Part of a small language model's weights: MLP 2048 tanh GELU, vocabulary 32000.
MLP neurons of a small language model. Each row is named by its layer, matrix (down: output weights) and neuron, and shows model dimensions 16-143. Each number is 50 + 12 x the weight over its row's rms, rounded and kept within 0 to 99.
A block is one neuron, or neurons of one layer that tend to fire together. Before each block is what it responds to, as a language model described it from the Wikipedia text at the highest values.

Responds to: Nationality adjectives
L3.down47:53 49 40 76 53 60 46 64 56 51 44 52 57 31 99 50 55 62 31 45 51 52 48 42 51 51 37 52 79 19 45 58 56 61 57 50 53 41 51 52 84 64 41 55 47 48 44 48 56 40 43 25 63 42 66 72 42 34 51 46 53 43 50 51 44 32 51 49 36 52 37 52 42 43 47 33 55 52 57 49 57 35 35 67 70 41 54 43 67 50 36 48 48 47 46 61 50 43 48 50 51 42 41 57 59 43 50 44 40 50 33 75 57 50 65 31 54 49 46 50 51 43 37 66 45 45 58 50
L3.down684:47 46 53 61 55 48 72 61 49 47 41 43 63 46 50 41 57 63 31 87 54 47 44 57 50 64 40 28 54 50 45 74 43 36 53 62 33 46 52 56 51 38 52 50 45 43 49 42 45 39 45 47 70 42 59 43 62 24 45 42 56 37 42 66 42 40 17 36 48 59 57 44 50 38 41 45 49 33 58 37 57 45 57 68 59 52 46 69 77 58 30 45 60 52 68 66 44 43 40 54 70 30 63 47 71 41 45 64 51 56 47 20 69 57 41 51 51 47 39 43 49 50 36 56 44 19 40 39
L3.down966:46 43 51 41 53 59 55 50 45 16 51 59 36 42 43 40 29 57 48 36 48 52 63 43 37 62 47 38 19 93 44 56 53 37 60 47 51 63 60 58 53 61 53 47 55 21 59 45 45 32 37 57 49 40 48 67 55 43 50 52 45 53 42 41 39 50 57 46 90 51 37 48 34 47 51 61 53 32 52 50 57 50 63 29 45 32 42 30 48 46 48 51 54 38 60 64 56 61 49 48 66 65 48 55 65 41 49 41 66 50 41 52 55 30 62 51 63 56 52 52 42 47 49 61 65 35 37 38
L3.down1440:52 69 44 39 43 70 47 52 30 45 47 57 67 55 40 53 40 60 49 45 64 41 50 53 51 40 37 42 31 42 44 60 67 67 81 57 46 53 48 71 54 55 46 50 42 39 48 36 46 47 37 53 56 40 77 29 47 65 43 42 41 43 45 47 41 38 34 65 44 43 56 43 51 38 49 56 43 51 38 52 63 42 77 39 41 51 86 45 46 68 42 42 44 39 70 75 67 57 58 45 56 54 49 57 60 31 53 40 50 48 57 55 78 48 75 48 58 17 44 58 44 64 20 64 41 39 63 51
L3.down1600:40 58 33 67 54 60 57 52 39 27 54 51 47 30 44 34 52 61 48 53 33 53 38 43 54 52 50 55 47 52 35 69 51 45 71 52 54 46 47 51 48 63 45 66 42 39 46 44 54 48 53 52 59 25 67 68 54 51 45 58 25 36 46 46 30 60 35 26 37 56 38 34 64 30 52 71 48 54 39 65 54 52 46 53 56 29 49 24 56 34 35 39 42 59 51 52 57 52 55 41 57 62 56 43 52 14 62 39 34 45 21 74 66 58 67 38 43 51 53 51 48 51 41 50 59 50 47 30
L3.down1654:37 46 50 55 54 61 49 51 46 42 49 36 43 41 55 29 33 73 60 39 39 53 51 41 54 56 35 60 45 37 19 62 75 48 58 56 45 53 38 58 54 53 60 45 45 35 39 49 41 43 38 42 63 30 70 51 50 58 48 56 24 58 57 54 34 49 39 54 61 48 43 39 64 39 44 54 35 57 26 42 86 48 60 45 51 40 70 46 38 46 60 69 39 47 61 53 52 61 53 47 60 50 51 48 44 29 65 55 43 39 35 69 90 43 60 35 51 45 51 50 49 54 36 34 54 51 49 48
L3.down1659:31 50 44 40 52 48 43 38 66 36 58 52 36 71 69 27 60 60 56 44 52 38 37 43 41 44 43 47 82 49 49 45 48 50 70 53 61 46 66 46 54 62 47 62 60 37 35 43 55 54 40 55 59 73 45 57 51 55 60 69 35 37 32 53 47 59 55 57 56 49 39 35 50 53 47 32 50 46 70 50 40 53 57 66 65 40 54 44 56 60 71 45 38 50 43 40 37 33 64 36 42 50 60 71 42 44 40 39 46 73 65 56 44 52 71 54 51 42 47 58 46 43 72 36 19 69 56 49
L3.down1687:52 60 68 52 50 45 27 65 68 53 44 43 68 44 51 35 73 60 66 48 47 34 52 50 43 50 43 35 62 18 57 73 63 67 48 66 58 53 51 60 62 62 37 48 33 43 47 50 39 49 56 38 62 29 48 60 54 31 50 32 36 42 52 56 48 51 41 57 41 44 48 62 54 23 40 68 44 44 43 27 49 51 36 55 69 49 62 51 47 59 52 56 40 63 41 60 49 67 51 45 47 51 57 49 79 45 35 46 49 47 51 50 56 50 85 60 65 40 49 60 63 46 51 60 50 55 39 47

Responds to: Field or domain modifiers
L3.down133:42 42 54 64 56 68 17 55 46 52 33 57 52 42 71 46 68 63 43 46 53 54 32 46 50 47 55 40 65 44 59 56 57 41 62 60 48 55 58 60 79 45 50 62 37 54 48 40 56 48 62 45 49 64 46 91 48 37 47 57 32 47 45 56 36 54 25 34 39 67 17 46 57 50 44 44 58 60 52 59 50 57 55 76 72 40 49 50 60 51 51 48 50 62 42 64 48 47 51 37 68 33 58 54 59 38 58 65 45 73 36 56 50 53 85 37 60 13 60 45 44 50 60 51 52 44 31 36
L3.down522:67 64 51 61 50 57 46 67 31 46 57 67 55 39 65 65 59 37 46 29 47 61 60 42 56 56 58 37 35 51 69 70 48 40 70 49 47 43 57 56 59 59 48 46 59 28 70 39 32 32 64 45 41 58 52 46 39 62 46 56 52 59 43 57 39 63 33 52 41 48 48 46 29 49 49 60 55 66 30 16 59 56 66 76 64 57 49 42 42 60 56 46 55 40 30 47 72 33 54 54 89 20 34 56 62 26 42 51 73 45 50 58 50 36 45 24 42 60 79 47 57 39 33 49 63 58 42 59
L3.down760:30 27 40 72 46 41 62 45 61 45 53 61 45 32 52 36 60 62 62 43 41 64 57 27 69 59 56 48 49 36 44 49 46 50 47 67 62 45 57 35 55 60 51 54 65 65 36 57 51 51 45 26 11 69 66 59 48 42 68 39 43 50 43 54 26 63 28 42 73 49 36 51 43 53 52 47 36 45 45 61 57 44 65 59 66 53 47 37 33 51 54 33 65 44 54 42 46 40 48 43 41 39 61 42 42 48 52 59 46 59 51 50 83 47 54 51 48 43 55 45 48 71 41 48 53 62 43 60
L3.down1054:63 38 44 79 58 72 30 55 56 50 43 52 58 57 51 57 53 57 49 47 52 35 45 49 39 38 60 24 60 62 52 64 52 63 36 58 64 55 61 59 63 37 51 63 53 54 48 47 52 38 44 45 52 61 55 56 51 40 55 46 36 53 46 50 50 34 43 46 48 68 38 71 37 68 70 66 74 60 51 46 99 54 54 65 63 30 52 49 48 57 21 43 57 43 54 39 57 57 59 44 53 31 48 59 45 38 58 42 61 53 22 53 43 50 62 37 63 44 57 50 47 44 64 53 58 61 51 38
L3.down1714:50 51 63 33 52 67 00 52 63 46 62 46 28 46 50 42 64 78 52 54 45 52 58 45 37 60 50 38 72 51 59 65 54 52 50 11 64 39 43 56 57 55 46 47 50 77 72 29 44 48 29 57 35 52 70 56 51 46 52 55 66 33 41 55 56 44 54 46 54 46 47 41 44 57 63 54 66 55 45 52 56 57 48 65 45 83 45 45 31 53 51 51 59 50 35 28 54 56 09 33 51 45 51 54 50 38 70 54 43 46 57 53 52 66 57 60 48 49 62 60 54 53 60 64 55 58 62 56
L3.down1892:44 56 38 67 54 55 36 64 55 33 50 40 55 42 55 52 55 78 45 54 53 46 36 44 60 56 44 33 48 49 67 61 53 57 60 57 36 50 43 60 72 37 43 69 69 65 51 42 52 53 59 39 56 64 57 76 38 45 47 49 38 50 51 50 61 26 51 49 37 43 46 63 52 43 57 51 62 52 52 51 45 53 41 69 56 51 52 31 46 62 32 39 67 64 50 48 51 65 55 44 48 54 50 57 62 53 43 53 45 44 44 59 56 40 49 35 44 27 52 45 59 34 58 53 55 09 68 42
L3.down1946:45 48 55 55 45 71 50 51 38 41 44 59 54 53 40 41 61 59 40 36 63 50 69 53 45 40 37 23 46 58 78 58 25 55 64 53 58 47 50 52 59 46 49 76 54 63 59 55 47 59 51 55 41 58 76 70 37 56 50 47 49 61 44 44 60 47 61 58 54 63 67 65 33 69 56 49 42 68 44 36 61 65 64 71 53 65 28 58 54 49 57 55 68 42 61 19 33 66 47 54 55 47 52 55 65 35 63 37 73 33 43 32 43 42 53 55 50 52 40 50 39 60 33 42 49 42 29 27
L3.down2007:46 38 58 55 54 46 25 53 66 67 39 51 65 52 63 39 62 46 59 37 54 55 44 43 76 46 56 36 61 44 64 70 43 57 36 90 50 42 62 61 54 47 45 61 59 65 31 49 47 72 36 41 51 72 53 67 44 67 67 58 36 57 59 56 51 55 33 38 68 57 37 48 36 53 52 53 55 75 43 65 61 51 47 62 62 43 51 42 43 52 42 26 58 55 50 49 54 54 43 38 46 29 39 66 43 43 45 68 49 60 26 61 66 42 62 31 50 29 65 50 53 43 38 67 34 47 44 50

Responds to: Name-completing pieces
L13.down389:21 48 43 72 54 51 27 19 50 63 36 51 57 48 38 37 39 43 51 56 49 49 49 41 40 42 41 47 61 61 46 39 53 83 61 69 50 44 58 40 47 64 59 35 56 54 59 47 53 73 67 55 63 48 39 49 60 50 68 72 64 28 44 70 45 52 43 59 50 48 43 61 64 39 65 41 55 68 71 56 26 47 32 60 76 43 31 41 55 50 50 45 50 43 21 51 58 47 48 36 36 48 52 73 51 58 72 61 36 45 27 67 28 55 43 48 57 58 48 45 75 46 57 74 58 46 78 65
L13.down391:64 63 45 23 60 55 66 80 69 40 58 63 50 44 72 56 79 58 45 52 41 47 52 53 66 58 46 50 36 28 42 35 50 51 57 48 44 62 84 54 28 56 58 48 44 53 60 72 42 62 51 53 48 65 30 41 48 49 51 45 50 43 49 62 54 43 55 31 45 56 67 40 42 58 59 50 55 46 45 48 42 46 43 57 58 48 53 50 63 47 63 48 48 38 15 64 60 70 60 33 50 33 54 47 59 40 41 62 24 56 54 41 22 58 56 49 67 34 47 47 39 53 57 40 47 45 45 48
L13.down833:33 58 43 54 36 40 55 56 44 59 53 45 65 51 51 37 37 31 54 56 46 75 34 65 39 47 27 48 36 69 19 52 53 50 39 45 44 62 68 49 28 56 37 49 46 72 52 52 45 29 35 58 48 66 65 67 49 43 24 74 46 52 54 49 64 46 54 42 39 63 48 39 39 52 65 46 61 80 45 53 50 52 61 50 58 48 61 61 43 36 59 48 49 71 59 54 60 48 50 46 63 33 50 32 50 45 42 48 49 56 36 52 50 52 51 28 52 32 48 56 23 40 34 49 57 52 50 48
L13.down837:54 54 28 43 47 54 76 43 59 58 47 47 38 48 72 39 67 38 48 65 45 53 27 47 24 55 36 46 30 61 36 45 51 62 62 52 30 58 70 66 51 48 95 53 65 55 53 51 54 37 47 57 43 46 58 60 42 62 72 66 62 53 45 37 61 58 50 42 55 50 39 50 42 56 51 41 49 44 41 54 50 45 42 55 58 44 69 45 52 50 63 46 50 59 41 43 48 65 49 53 76 47 49 52 46 61 40 58 61 62 54 59 53 63 48 54 58 28 39 54 80 52 32 46 44 47 51 20
L13.down952:65 28 53 49 55 40 64 63 63 46 52 43 56 50 44 46 41 54 47 46 46 42 57 72 61 28 42 58 48 34 45 53 49 56 39 53 59 54 60 46 70 61 37 62 45 39 50 65 48 53 55 61 53 52 53 65 39 41 59 51 46 59 41 46 60 55 35 48 42 48 93 59 31 44 75 68 45 41 43 62 48 33 51 52 60 40 46 48 52 43 51 30 60 41 62 51 60 57 58 54 12 32 37 71 50 62 54 53 54 49 15 40 49 50 37 61 31 46 53 77 56 79 69 46 39 29 65 53
L13.down1102:54 98 40 58 52 80 82 74 47 49 68 50 26 50 81 63 46 46 42 54 46 53 32 58 32 61 36 55 59 29 46 33 55 54 62 36 50 54 48 60 67 51 56 36 60 53 37 47 52 48 58 59 60 63 50 70 44 37 48 63 58 62 45 56 50 56 62 56 40 41 66 47 41 58 42 38 82 56 45 53 54 35 38 50 47 37 78 59 52 45 38 44 47 41 48 72 71 55 61 34 56 45 49 52 65 50 43 55 46 47 35 49 37 51 64 46 38 53 49 63 46 44 59 74 50 43 39 47
L13.down1122:46 52 58 47 59 53 34 29 47 46 67 26 48 79 57 43 49 37 41 83 76 32 57 53 48 47 62 57 58 56 56 55 53 65 52 35 52 37 36 37 55 71 36 47 27 70 26 44 49 43 70 52 58 44 44 39 47 47 60 51 58 45 42 54 51 33 27 72 47 57 58 69 48 63 43 61 35 49 43 33 34 51 49 47 58 38 54 43 53 43 50 47 51 52 51 39 73 33 47 24 49 42 23 25 43 37 69 53 53 50 44 50 73 31 50 47 66 47 60 59 60 58 39 63 48 64 61 61
L13.down1129:51 63 32 60 49 57 61 60 31 51 31 66 47 48 58 51 39 56 24 52 49 64 42 59 51 43 43 60 49 48 16 49 48 60 52 59 19 49 47 39 59 52 49 36 43 21 43 69 44 37 55 70 57 72 53 50 47 22 66 60 47 50 45 59 54 48 53 50 32 42 57 41 47 54 58 55 63 48 47 57 42 54 36 55 50 29 79 40 60 49 35 62 54 36 43 73 61 63 47 39 45 28 55 42 27 51 66 55 52 52 56 33 15 53 53 47 47 56 42 86 49 56 32 56 64 53 48 54

Responds to: Field and category words
L2.down229:47 58 59 46 52 52 41 56 54 44 47 56 60 26 53 58 75 43 49 40 39 34 40 45 54 64 40 50 52 26 80 59 52 56 60 66 39 51 52 26 70 43 53 60 60 67 41 40 56 59 61 45 55 63 53 48 47 49 57 46 43 46 57 59 39 57 47 36 46 50 33 42 54 35 47 54 57 56 45 61 78 33 50 57 64 59 53 16 56 70 65 27 60 44 63 45 45 62 51 43 42 70 52 68 51 52 58 63 44 38 38 64 52 36 48 42 70 11 71 47 59 50 67 69 52 63 51 53

Responds to: Proper-noun first fragments
L3.down23:45 37 40 43 47 46 44 38 40 44 69 52 25 50 54 49 70 45 58 51 58 47 54 44 68 42 65 37 43 69 43 55 58 70 56 31 41 47 60 70 46 50 74 73 35 46 48 35 47 61 71 42 56 42 55 52 53 54 44 30 49 45 53 58 53 41 48 57 52 52 47 63 41 52 66 81 55 58 55 42 75 49 52 51 62 33 43 39 34 47 48 46 53 60 39 41 55 35 60 62 46 59 43 49 60 46 49 45 53 52 61 31 72 53 29 53 32 60 51 53 51 30 43 58 53 37 53 44
L3.down51:47 59 65 50 44 62 43 51 58 52 52 42 51 38 50 47 56 55 44 33 43 66 84 59 46 24 58 48 55 56 58 39 40 67 47 48 54 43 60 47 31 57 68 44 71 43 70 59 48 54 51 50 61 57 40 38 45 43 49 43 46 61 52 46 52 48 53 58 52 43 40 71 49 73 50 57 58 66 68 54 66 37 56 59 45 44 33 46 41 46 57 43 53 66 33 35 45 34 47 62 43 45 49 58 54 80 46 49 47 67 73 53 59 29 39 59 48 61 57 63 51 53 35 39 26 42 50 54
L3.down467:31 39 38 54 53 54 42 42 38 51 83 47 34 43 42 50 62 40 57 53 55 48 74 51 67 41 48 35 47 81 51 54 49 57 47 41 64 52 73 61 35 54 60 56 70 48 55 53 48 68 56 39 54 61 38 37 54 46 46 33 50 44 47 50 38 38 46 52 52 47 54 69 52 40 52 58 43 62 57 47 57 49 53 55 59 50 41 44 41 44 54 35 57 52 37 38 70 39 55 55 41 68 44 51 53 66 53 43 45 46 59 32 75 45 37 60 34 51 55 52 51 42 56 59 43 39 47 53
L3.down794:53 44 41 58 57 53 34 36 45 43 71 50 56 59 68 32 58 50 42 31 63 51 67 45 71 48 45 54 42 45 48 48 60 75 55 49 55 61 57 49 48 54 47 36 43 42 48 59 51 31 54 49 41 61 61 79 45 48 45 57 40 62 65 45 39 62 65 58 44 42 56 12 33 53 48 42 29 47 43 44 60 57 50 56 57 31 43 33 57 62 62 68 39 49 66 53 57 66 48 51 52 54 62 48 60 43 44 50 58 46 53 82 71 28 62 34 46 34 39 46 48 24 42 39 37 46 56 41
L3.down856:21 42 31 55 50 63 52 35 33 60 80 60 29 49 62 48 80 46 42 52 67 50 64 53 65 40 49 15 61 85 50 69 56 58 44 43 58 50 75 54 41 49 54 54 78 47 49 44 42 53 46 40 52 58 54 31 54 45 44 56 41 43 48 52 27 45 55 48 46 53 52 53 61 23 42 65 41 67 53 42 48 44 48 67 49 45 44 34 31 50 49 48 58 47 49 48 70 42 48 64 48 73 53 47 51 52 52 47 68 39 58 44 68 40 29 54 19 60 50 53 46 33 56 56 47 43 31 60
L3.down886:23 59 51 48 46 53 51 49 69 45 52 43 54 45 49 63 49 52 46 38 41 54 61 51 46 65 71 66 54 71 58 70 53 57 40 43 54 32 72 32 30 40 42 37 77 47 75 64 43 82 39 60 49 39 34 34 48 31 51 32 51 19 57 48 67 51 59 37 56 55 45 61 54 37 56 67 52 59 47 58 67 53 34 33 49 38 48 38 39 50 41 40 52 54 40 44 52 41 66 56 35 49 53 55 40 45 50 62 48 42 54 53 64 43 40 50 43 57 48 53 49 60 35 40 47 47 53 58
L3.down1094:71 50 53 39 59 33 54 58 51 25 48 69 32 48 52 68 45 33 47 46 51 29 48 41 36 60 50 52 63 47 36 58 66 50 50 63 45 43 57 63 46 54 43 65 53 62 47 51 47 75 56 53 54 31 42 49 43 69 47 42 51 46 35 41 54 53 43 42 50 57 58 46 45 62 37 65 55 47 61 40 67 45 59 35 31 60 54 49 33 35 42 43 55 46 43 38 47 40 59 38 61 44 55 72 38 45 57 49 50 57 34 36 85 40 55 58 51 75 70 47 51 62 37 49 29 58 44 50
L3.down1628:24 38 27 47 49 49 53 35 33 50 84 56 35 49 50 55 69 43 50 50 63 46 76 50 73 39 50 17 56 80 42 62 51 55 40 45 61 55 70 59 37 53 55 52 72 50 53 55 46 60 56 48 59 58 54 35 52 51 45 44 49 38 44 52 38 35 52 51 42 49 56 60 56 30 51 61 40 70 61 43 54 48 51 61 47 47 48 34 42 52 55 38 54 46 37 43 70 37 55 60 41 70 48 50 48 56 47 46 49 45 60 43 80 37 30 56 24 54 52 51 49 43 60 67 45 47 41 51

Responds to: Proper-name first pieces
L2.down212:41 72 26 38 43 62 43 62 07 61 54 76 60 49 86 45 54 55 40 51 53 68 26 54 42 79 44 48 51 47 52 69 72 40 46 56 53 91 51 62 50 47 33 51 45 43 26 26 32 37 35 46 54 51 61 62 43 62 53 61 60 43 68 37 46 48 61 56 53 54 56 30 44 53 59 48 70 42 45 47 43 34 62 71 56 47 59 43 71 54 25 62 41 47 62 55 45 61 51 56 64 45 54 41 84 43 43 41 66 54 51 50 45 34 54 51 56 32 42 45 53 58 44 61 64 51 46 57

Responds to: Mid-word name fragments
L13.down7:36 70 33 62 50 47 70 44 50 51 32 70 37 43 60 75 43 59 38 44 32 48 47 44 48 60 50 46 37 21 34 53 44 44 49 60 58 42 47 36 54 57 57 33 29 71 69 76 58 64 33 48 35 38 65 49 47 50 60 51 51 52 57 52 68 51 51 29 32 62 44 50 65 59 80 62 38 70 31 48 75 49 51 38 48 72 47 57 66 51 76 60 23 82 29 69 51 61 38 49 49 26 31 34 61 55 79 65 61 78 52 53 44 35 40 43 59 51 45 94 35 48 60 43 40 34 64 38
L13.down499:38 23 69 55 52 54 72 58 75 56 56 52 42 44 64 71 41 34 23 38 56 54 55 50 63 58 45 44 58 46 55 57 45 43 52 60 66 46 39 29 52 58 47 63 53 59 57 62 51 85 69 43 52 33 47 54 49 56 58 59 52 41 56 61 29 45 65 47 53 58 70 42 60 65 45 37 51 66 40 41 39 48 61 44 65 60 73 51 48 61 39 66 55 60 76 35 54 65 42 53 38 52 60 58 38 50 61 60 49 67 60 46 45 38 13 44 68 48 42 54 39 46 47 56 35 43 70 42
L13.down692:34 48 43 53 66 50 57 50 70 56 39 46 46 25 53 51 62 39 25 48 42 53 66 39 66 56 61 64 70 36 54 66 70 36 45 45 34 45 68 41 57 60 60 35 60 60 39 40 53 50 61 33 48 52 54 43 62 52 53 44 59 39 38 46 38 51 49 51 55 48 34 56 61 22 62 31 59 55 40 41 61 39 66 31 53 51 53 52 23 45 38 50 60 38 47 40 46 68 52 57 53 40 56 37 49 47 77 51 40 39 70 41 41 62 09 69 55 52 33 59 54 82 36 46 61 31 52 49
L13.down1193:40 34 41 53 68 70 86 52 56 74 50 36 46 43 12 47 48 37 54 46 60 41 82 30 64 58 50 31 56 63 47 42 40 59 23 46 63 43 35 29 61 71 63 40 30 57 52 51 66 61 41 48 62 40 61 56 43 44 11 56 42 60 55 53 27 45 64 38 56 68 58 43 40 34 49 25 53 73 37 34 53 26 45 58 55 53 49 43 58 64 61 31 52 45 58 48 49 42 35 46 52 37 56 62 58 72 65 55 36 54 50 48 45 41 48 43 37 53 72 50 65 58 56 23 29 45 45 54
L13.down1567:36 45 45 53 43 46 62 64 44 74 58 27 45 53 56 26 60 53 63 69 56 71 85 57 39 81 68 53 31 42 58 64 41 41 52 52 50 68 65 25 80 75 41 61 40 56 34 45 44 46 71 46 45 51 39 30 57 48 43 39 50 54 62 55 52 56 50 49 29 43 49 48 62 39 59 52 56 71 39 68 46 22 51 54 86 49 48 38 37 49 52 46 51 38 43 66 72 53 26 63 49 43 62 31 60 58 95 44 49 43 64 57 27 44 38 58 47 51 39 55 54 63 56 48 53 68 49 44
L13.down1922:32 59 42 63 53 47 72 40 75 49 40 61 26 33 43 61 56 40 42 56 34 40 98 50 56 43 43 44 51 53 31 69 43 37 30 45 42 61 50 45 50 36 72 44 51 52 55 61 57 61 46 50 50 47 45 41 47 57 32 59 56 74 41 48 54 55 37 51 31 61 48 54 47 64 74 57 71 58 46 45 84 48 42 56 57 61 43 53 39 53 63 49 39 73 32 51 49 58 48 60 35 22 47 55 64 43 48 79 57 71 55 45 51 67 49 48 56 58 49 75 50 56 38 36 37 49 58 53
L13.down1944:41 58 46 62 71 58 39 51 46 62 49 51 45 35 60 49 83 31 42 43 27 35 69 56 44 38 44 48 63 48 42 53 28 49 50 31 32 50 50 37 65 51 66 25 28 37 50 60 65 50 50 39 48 54 52 54 53 53 34 64 34 68 50 50 59 52 40 45 46 57 46 39 42 73 64 39 52 49 59 47 57 34 51 58 40 64 45 63 58 52 54 69 31 57 53 58 47 60 47 45 59 37 48 53 86 54 51 60 50 58 52 40 57 56 56 64 69 54 45 56 64 51 50 23 17 54 54 49
L13.down1945:45 62 65 78 62 40 71 60 49 57 35 34 52 54 42 56 49 32 25 43 10 49 85 39 44 42 47 57 46 49 29 58 55 53 55 36 60 45 53 41 77 54 67 38 36 42 44 61 46 71 45 77 46 39 40 49 65 54 33 41 57 47 53 54 47 60 50 60 35 74 44 47 65 71 63 59 75 47 42 43 54 37 48 49 37 70 60 42 56 42 59 54 48 78 71 56 51 52 46 39 40 31 51 39 53 32 55 67 41 39 48 52 60 47 39 53 47 47 47 59 56 57 50 43 33 61 66 48

Responds to: Connectives before object phrases
L13.down73:53 40 45 55 66 48 56 66 63 48 51 38 49 45 45 48 28 49 60 47 60 56 45 68 45 77 44 58 51 59 45 55 29 55 57 69 53 68 87 34 48 30 50 32 45 46 49 50 52 48 67 55 57 59 42 44 69 45 51 60 57 64 72 48 78 30 41 50 54 52 66 70 21 70 42 39 53 52 43 36 43 39 54 51 39 47 54 64 45 54 48 59 50 51 44 68 46 49 59 43 72 68 18 68 61 36 45 38 54 42 40 46 42 59 41 33 40 43 41 51 38 69 33 58 48 32 49 34
L13.down374:46 37 45 37 49 44 41 44 69 50 38 58 57 47 99 53 42 36 64 56 67 60 11 48 47 55 51 55 44 57 69 43 58 57 63 41 47 63 45 49 32 51 69 56 50 67 52 48 53 67 72 66 70 44 49 51 21 80 24 42 50 61 55 52 54 51 62 64 38 59 55 51 50 38 62 60 52 68 53 66 56 60 74 58 39 66 40 67 59 66 54 49 49 53 69 35 76 42 35 60 61 39 51 38 65 21 48 53 66 56 54 58 76 38 50 66 35 56 58 23 41 54 51 37 63 31 48 52
L13.down808:54 79 76 53 43 47 47 30 43 54 49 53 49 60 56 34 42 52 48 45 61 43 43 47 43 51 42 37 64 47 68 61 41 63 23 51 35 44 46 51 49 44 43 64 58 37 48 48 68 52 44 47 35 45 52 51 56 30 36 52 45 54 52 50 28 48 39 52 61 42 33 48 34 45 60 45 45 36 52 57 60 43 62 58 52 64 63 63 41 49 50 56 58 65 54 43 55 42 54 30 56 45 48 56 49 41 57 53 41 66 44 37 33 39 60 66 44 41 36 38 59 35 58 38 50 51 31 59
L13.down1209:32 71 56 47 42 37 41 61 51 57 52 50 74 57 91 35 43 36 56 56 44 60 29 54 54 51 56 49 60 47 44 49 53 56 65 45 24 39 55 47 56 70 38 55 38 17 39 45 46 46 43 79 42 62 57 48 59 53 47 66 48 49 45 68 41 60 47 47 56 49 41 40 63 43 42 68 39 56 60 70 71 39 37 57 58 34 53 44 40 37 50 54 50 66 53 38 61 60 46 43 72 54 52 53 51 67 52 46 47 67 42 36 15 76 60 48 59 67 48 56 56 37 48 36 53 64 50 42
L13.down1252:45 31 51 48 37 44 56 41 46 59 35 57 35 60 69 44 45 40 54 37 63 40 33 73 36 56 42 56 41 33 48 47 30 64 63 45 52 60 46 55 43 61 44 47 65 50 37 50 29 45 47 41 39 46 61 45 48 52 44 50 35 39 56 53 55 43 52 66 54 45 53 45 56 42 59 40 54 42 54 67 40 38 45 54 39 43 52 28 46 72 34 57 45 84 44 75 56 52 43 15 64 57 45 51 42 69 60 69 35 56 38 42 44 35 49 67 41 21 72 39 56 63 36 35 50 50 58 36
L13.down1307:58 39 62 51 48 60 49 45 48 53 51 57 59 55 65 49 41 67 70 44 60 52 42 64 56 31 51 56 49 45 79 44 63 47 63 61 50 26 60 30 52 56 33 42 43 48 48 19 42 51 52 28 57 58 41 43 29 61 37 57 40 55 43 59 48 43 57 71 57 55 86 52 45 44 54 47 44 45 66 66 64 50 51 44 44 49 29 73 26 38 62 50 46 52 50 32 60 36 47 63 59 74 44 75 53 46 51 38 59 44 48 66 37 40 46 50 56 57 55 24 51 58 42 47 48 63 53 45
L13.down1501:37 62 40 38 35 51 54 53 49 30 53 47 62 39 72 68 55 57 62 64 33 53 45 58 50 66 43 49 53 52 31 51 72 23 59 38 67 56 50 45 42 40 53 48 48 29 47 48 50 50 72 43 59 43 36 42 65 54 60 43 58 50 43 46 58 40 40 46 58 48 59 36 66 52 63 44 46 23 43 32 69 22 56 38 33 39 39 40 40 46 56 57 47 54 31 52 48 51 59 52 37 44 32 62 43 44 52 57 47 66 63 42 47 58 32 48 53 34 52 48 53 38 70 66 52 54 52 48
L13.down1798:41 39 46 57 45 35 31 55 42 67 44 50 92 49 65 45 34 60 50 70 49 43 41 39 41 63 50 44 65 49 58 66 43 56 39 56 30 54 50 48 37 35 26 38 37 44 50 55 54 46 78 42 31 54 40 70 55 56 48 72 39 51 49 63 58 54 38 49 48 56 45 48 44 46 28 34 62 38 53 49 31 44 36 43 65 35 41 60 39 44 21 56 49 68 38 49 49 49 39 52 36 48 64 58 56 46 40 46 62 66 33 34 51 67 39 49 54 73 57 43 52 55 54 48 45 54 58 74